From a checkpoint of a small transformer trained on Wikipedia: 22 layers, 3546 steps.
MLP neurons of a small language model. Each row is named by its layer, matrix (up: input weights; down: output weights) and neuron, and shows model dimensions 0-255. Each number is 500 + 40 x the weight over its row's rms, rounded and kept within 0 to 999. Numbers have three digits each.
Before each neuron's rows, "fires after" lists the tokens most often just before its 100 highest values on Wikipedia text that the model never trained on; "fires on" lists the tokens most often at its 100 highest values on Wikipedia text that the model never trained on. A number after a token or word is its count.

fires after: " " 33, "–" 13, "\n" 8, "0" 6, "i" 4
fires on: "1" 41, "4" 11, "2" 5, "re" 4
L16.up451:535510509472441503501493537495480515496504461482570567488459514483422535519403488541466531512555476516551486479583505531510487489482491506499467519525456455543519519426562448527516471490523502504475500476529467574476588524483500473533487512514479531429539456398466476556491487460500450481495435491530460519491520489464534531481508465520476487575426573470533471555458495508507422586435528567513544538479518509602475600426552516485517547572459445496566521523477514597492496531469504443465522432534538486580513534448446493468512533462461569492445521498531551428495508516491493499520378568503420474457500514504440475512503478522491444494514465538504511544409479565562542514450448505535491432487465527448492488578530529448537501506481538496494467477543547509474579484527484
L16.down451:493447515546473568598522497489529550554514511485432421523519541477559565462513544505451476459515467473483374541527478491524488469502494500508527484505491561502467515528506494527530515390509497524524567504416554534555531526467433477543430567455479504580527443513478569532515482518453494433488544525462514497513452501512456521499489495539515555461542488570478499502494512446481474500442511439588432368485423402447414512505502487483546493551537500503601494567547486524464479498492461513537515574466416484472480475489517491505485618532465591479502493473513534509509462465521512512520521554446461487512536522477546480529462481494445490494433481496517522512507526517470461464504451550519478531499480546514454547513505504530463529536527541456510543615505493492507508513446565

fires after: " (" 26, "1" 13, "9" 7, " was" 7, " is" 5
fires on: "born" 24, "9" 11, " born" 7, "6" 5, " =\n\n" 5, " for" 4
L14.up571:524452479438469501502534444531530487508529501496442501388508489495510506494552519456492431499441513581493562471525528533482406514490571368529576502491495499473536530467500514494463499541528486433584474529478424514493489491521483512528513464497485565485554497539521502564583484518491401506472455509524434534517483458514502466462542457558501491510465468458444526500545454491460562461515487528568482455481549498530514472489538510488542530540515488472467506463515530507489589485482516535493542415497485533580531456447495492436471469413477498412517492508432548473505511500444561524560515533423455449472497443523467513494520557507472449488505595508538514515520562497508435459516463489483589476476501453450541619477499465408461469566521513521443522517503550478557525501473435
L14.down571:529518559548499451513546577485489467459503434506598450521572536566477525558492476496554518469506407473497479418488490483484502512423487525464445453466500495495535488500473460435508474542474531549432527478489474475521485501474417430469476525504469478542423498434538454468455517440567489571572556511483544450433524465526474483552508481471452523533528550470508498485483525443533522482474544426465466535532500430424489509520409511509494522524482530552522485540534445492474512542510474500467506477499583475490489488529498496508496517501500550518547424497532474594494491381509496479481432514535519496562593499541527477571497500471449499443494397471519578470556518430552537557451502510458505556458543494496500514536499527531485478558420485491495527497447478519562535424575524

fires after: "1" 16, " is" 12, ")" 11, " was" 8, " W" 4
fires on: " an" 22, "9" 16, " is" 15, "ul" 7, "el" 4
L16.up127:475500516502458447457503483530507561513508485563464493518521599562416503466435531474484431511560486443462423437549468506545446454516512429476506505500488495438488538471479432449476545516517517477517510466537541463518502556512537518493492504448515518423492561490560527531471499480510444464508427525525498471521618496606511470472540593484529471461506486520446520481484475533424546506510482551385465474503498529443526468479495405520551531578458438525512550562523435494496468569489541534463508481387439527543489482512467496473479453505422465446553491509462478515468509521486482439531472471538514511501434489520511529417550523523521505527476496511523569471510492469509507506534472456538471522415527528446507484463500517558522468470457440466548570433558468502568471537526557
L16.down127:565426492541521517452494492474485556506525510518470508550576427453522452507531474561494475622476453577528515495472478574458539504520467418479534469522528501478519428509525482512469492529548462541491462516488532482507518448478541458520468406537547523490480500541468515479494462497542514502507530481550488520558409475465495446548482529498475559397532569489539482473533510481502499521426518576523523523544509456483410514460529564508471482484464470516476554441533483467480502517528474400508583502569545505500494502485435524444468460522510498537529507442455468533612561453532491466467566486512493583490483507504501508535530509463502420506550583556502456491470571493567448541534451478555529489486528485553516531482509408446512531525501556464494441497470451481506553525527615

fires after: "." 67, "'" 8
fires on: "1" 25, "t" 12, "2" 10, "0" 9, "ve" 9, "8" 8
L11.up653:527510503505506461506478501483522517481506486509491461517531438529540502437501491502499510477459476505547564542558554522545505391452510441456606491527474512557508532534471518509490511529491499489487469489454459418535485483557504525446496501466492469528504539521488528424577534513469460457527544493533542558489465485524506464514501536514468456481465473515473544464581455482463432447546531552510509539505497552445454478465471561435446526437535457516431499568503570515548401526453460488504479574514515527430477511409508518541509487470488520464606536483499421487497526518432527485506483553485453465499562528585506585521484425477551533507421518452505484446390527458472511476534560445505465431577515544478506490472483581415490508477551499492526454455483500459420501457438453
L11.down653:505511500603468444490474506514482476492540441492542512504517510509460572499482452466491451455487516452515490477503499544519522521547532547599523507549579472536530519469440557476523555537471516525444477444430522417463473507440424542507499492578525482469505494450514550499512437535497497380538465452522477501476489427500506430459542493541512444431521541455480489542447484461552459483477479501461577523530498488478542452469550487501528443543565475474512517494578479547548436525504547489539541529482578477562483504511482500509510479506503456484518472520466450539524487496509499468555490466535408549441522466411548581537500455549534444446513530439462367519531507543425488545550512465454471472545420486480520499582516438436520510470494438542478480526517466527476533456465494

fires after: " " 56, "6" 7, " $" 6, "3" 6
fires on: "2" 17, " |" 12, "3" 12, "4" 11, "1" 11, "8" 9
L14.up203:521625586570518474494477562469486460555508440525461475456501532529560482556471463484511523498453547454547556626500528535467525499471478440486471483482449508439548573497539542486483588551522513536440460476460547463549503495515496483478516501517450475522537537419429489578511480483523509477576498480521490431499505479498538496547425487499478478546537499443454515406513475519475506494474448475501468419519488599526467504511548520497578559539457490507477525480499468503502452509478540409446416516511523482528458531537448490516484529498478547543419442524503462532467544531488461482456476488385574502476524538530534504546495497441524461479514561485530508502426435465489466465517454504505527503528508520485549540470496479524405521578560494477467450426512478499544483493454544
L14.down203:474487462441510490464488482550461479422493508549531477550496508464459562534571479578502446534514491534435449468515502575586469484486499481518497502606479526542488412456459551443524452522489517511501542522489496416450485581523482523494493541531485526508600548461503488443494454450497500515552508505517544548487507539464502442469530507480571512488454572459573562559460601528469438527493471515479523485450497538511521421476498479526505464498551558554555491522530497523508562488575444509486499490467530502446546560521485477467545506472474490494457428470588481524445511562536569509508519441476577498519484455502543468533533517468433577491468474503472492513539445444479542491515529433402452576509479482508526555461510485469551561501474509514549531560554491471514520566561435

fires after: "," 23, "2" 15, " and" 7, ")" 6, "4" 6
fires on: " and" 43, " |" 38, " then" 5, " also" 4
L14.up386:482495569518472496455501495454518519521496511489467541511523465451514424517473477464518582610511519463586475443467483473472514496480506567471477507537560517510499444437468558499477535509492483493578484490565436484466469505469529494511531500504555548478502518549494566432501457492542529437512429464539539489514464468500417495519507453476504409592587489409500469473439535539532507557504491505504449558516463468469551463500519529513497551562458544573476486496410496548476508532524518473562565394523556510458477516558549448458493546498521524442559505486480500490496481505515510512468471493467368483492531489532425586587443470482488459493484472517502479465479534506476476489476507446437503619528593542510539554554556462481481539523481496478536451481509503476523479475444530
L14.down386:533441480423507532518522492536477471438517527479496448506476493463471481555470496570479467529491537572493471523534457508478529445526479480528468517492502471492485482569509432543573501542538496475472503428444544428443496537474490517507498497485566461487481447455409450534444499532505469559507533542463533538537498543483489491503474510605516494429502495485512399515536422583490476444427461514476509447492467506556482525482494517499460497493571488524495521560405476463482493481495528550481533483460509551482508611485500465538575477486524389539534465471463493459518534494527516522526544559550518518531493562466532513551523526453588460552518453448550512536553481520483502479470517476524486523509395516537446552411490531524495487533501354550551576522485526441535441529484548

fires after: " M" 17, " O" 15, " No" 10, " C" 6, ".C" 6, " E" 4
fires on: "." 56, "'" 16, " G" 12, "g" 10
L7.up523:480538492514547523482441522503484573497508545456501501469523435408496515456487562567450557464526524524448498488475515492503478517394476467510490457491515446505513535456505500512530511458469502481542493509505484535473506544466542517478462450556454529441475513360480474497443511519488447503527524531484511513505553527527473529539437530492468469535512505531506481361501526462476489568486520542442524470483446519415427437490450426553550466514471551545500478448497524484488479523509446496500426494545474532440481487530462531457465543521483472501444532495557503548460479498504543511490493492439512458451467517456536509452485525497472468513539561440442489441442561524464440455587514480429494440465534592577573481520455486421489476472475489548527522538488489468470381590419540
L7.down523:538494484556517526555449485454509482486525545455439490526567458483441499459471498512501516519420467519475493586453448520441516474492477478524505537443571477479498512517530490519536515439551487474536502482495560514505482591512562472466533469464541536518538522452475502541492420486544536485530533552433540521454491579533467495520537579466487488522479443531500504451546491484542512473553522535451485473487516471519436488537498458556502554580541498482455535500492570519489434416429489490504433549503493436457471507486496546547475535499552493540419428530555461459489587538507446518548592508499503454558535472438539512517591460472446499522577438453471456537450518488447518476546507440439513441496514499473488520447526446540508494504431455529501462478570503460417479599523582

fires after: " O" 23, " I" 10, " C" 7, " g" 7, " ag" 5, " v" 5
fires on: "'" 14, "ac" 12, "it" 8, "ric" 6, "g" 6, "re" 5
L11.up610:490453433468456491565393520468493483459494507413465484496563557465440561542490544542507556444532438540516489509564439607497469520487499556526458503453420546491507463483530482509448487509493522492524429486510560521502467540504496525579575525531453495452526472464410443510506491505548425486531543550552504556449547441541504489513526507451537482494554608487521499535473503536545510497510491588449569447556449571426406534560457504537503548515508511443469509490507468531492503454409468546476534483460548429541461521473462504520524560524452496499499462488511565528495522602507555525534469491504482512530531498558535566507550477527548550492481548528487519579458464537476445503518498483493490480470505484492480523505521522513472456486533490466516448544494579489482445593484504
L11.down610:559510501440478431459511574560492436514499464499469628488503437484551423507555486484494481461479445462440450527512545573492511463517450491499507484518439491475476410515495485498475448588546437550517544485463484523515583535493569518509537512522542570527462532534525440477425467463509560521570516533459489501566488457494537514483507499486503532509504483456460457521494480515539484519580500453512466583512509572581487508517572468457433457501498506470475523456513507468545513539521540449517546524484444508554551499498490504536445520484463494455461476520489474490567515504481457522536546541461527474499484503483482576509496563494545470460514459416456484575563526494492495563547522425557454504525443540572524462519520515563525517592401417551471430492480491518430513507494444

fires after: "1" 18, "|" 16, "9" 12, " " 11, "0" 5, " All" 4
fires on: " " 21, "1" 13, "3" 9, "9" 7, "M" 5, "4" 5
L16.up971:566498501551528576435553584432415439486576472481452513527503525556521503525544557450488507579616489452441500500478458494446488555499540550521532485459450477492496585517581504493497538486502465550481463553457513536549571508483424498483426458456555496496478499527498509473427553487499495461485530521497491498475548445524540437554474433512444564492574549580505531529502568519480501508519456452505450526469489481516534483531480489466465548505506528617451472538505508513496474499490449482531563435514515482456458451496512503436495475509497430551537486478515521512473576476520479474484532480485469512429515492543473439564556491464465490509495463525543461523501529467562489474556510465543458478540531468467467532555538489584550497530528603557546463474530420458513545505525565
L16.down971:521475501447492485494513454502473527475512526480480559455429461432481498454484480510468449500469512597461498553499482537446564547504447498570522505525509437437462444470461487479484500508527537568524464489512539532477525531517540449477477514502516459484408517576500505518433525375514576499451530457560583505469452491501483533517519588510535561463477488484478534474489536452430413485521529460480508562497493419500481465564506441504459591424526457492529513549443510558602510494486541444544467510476513417500487541517533515548519533483455530506554534473573436459541498507485476502412455572455538491512466499509511446481464530525445493424511514461459541550521518508568502460508461510524523500456494522525469451491492480491566509509544462487405564444410527493500508435469548

fires after: " G" 16, ".C" 9, " M" 7, " J" 7, "D" 6, " K" 5
fires on: "." 59, "ab" 7, "af" 5
L7.up357:519504495480510411490424498432500524431462516479471524537463562518533465408486495526485581441443480484484478525536514518553569514440499484519545439548446470543469495491534485452429525556515534534478494578474503484469464513501509600442467469543511554494519471507432485462578495510480496463487580489538506440496544434467524450493515466537518521487498437487558530470547479490484435523598483507485479494500475541473539480486426486474468570482524548536479469486475512569459441496473463496512516450477467474495484446538551585510538538492474480502532458431567490495377453426517440496541473492522511475469544464526551516568525459492475446517486543586475445459542487474563428455555501554513560425453526595520488518525467541518475495449521489527520499445531480520565586508512530
L7.down357:446456539456466445516509494448592557547528527507512480425522451518509464502481456480528445510490565522412532555522477575509509514455429532550505522463510480517509552496476503458501489484490478523484451549535508499389462535513493454473471478546444520508521407470506532479522455470541568492487490542504463457480509500495422449448475462504524430514490576533582516569504537543525425504566569524531511532424488549502463508528466527445521422494500462458493515479521564477509599502465474421525538522469509466528483538506505419501503510595512587495497541459493592478437467450476481480564479558507522513506523545483497507475509506578458576535401452468495529513495510496454524498445553499419480499515524493523468472532490522419513453536463431512437435565479522519519465478475566

fires after: "|" 29, "2" 15, "1" 11, "3" 9, " r" 4
fires on: " " 28, "0" 20, "1" 7, "is" 5, "4" 4, " |" 4
L16.up538:516520495485415492510560476477496515576387580489504503513462503512471456508595525527496612471441546441519479468523462505561457441513525476542471536494451485456463474429487481446535528461421522482554455447530497531487531516514455577543499511426550552542536534478482450499503515522503513476512441502429612479454490528515515499434495562565482510446489490552541502431528522495499579571527509535421511491491478527460476456495429499518484538546493462536502514557512592533506517533454497499516475547430476499547448490513496432471470484516525472498513556450469568522461418490472439486479543444450505455491453467489469512501422455530497519570492520473499493473542538483488468426474499522421465561488522420441481520578514521498563521481504509552463535515545452495438509572464476
L16.down538:538381545434533526432545530550458590530496487426508505482461453464558472538466555445550511531535479541435466434454452459416541523506441508506459555484467576478504526502495571546422549514432520528519533420479525460579510446538494474513455510517519533460496509552548513534521460469535565522594463510459497532520560521514520472549492490479493527490473534502406502520458486517460511461508485530480518566522502474497549510437425530457491476462502456477477501518457439545488530427473554501417464554476518514481537528457518537490485496512472560571461515512449479444522532475532410531535544536442560531496471478514507555503392467403546467579524520477457493521554499516519502500509418465502486491515507547457538462502486541492523528496547456444498510505492469585468459538493507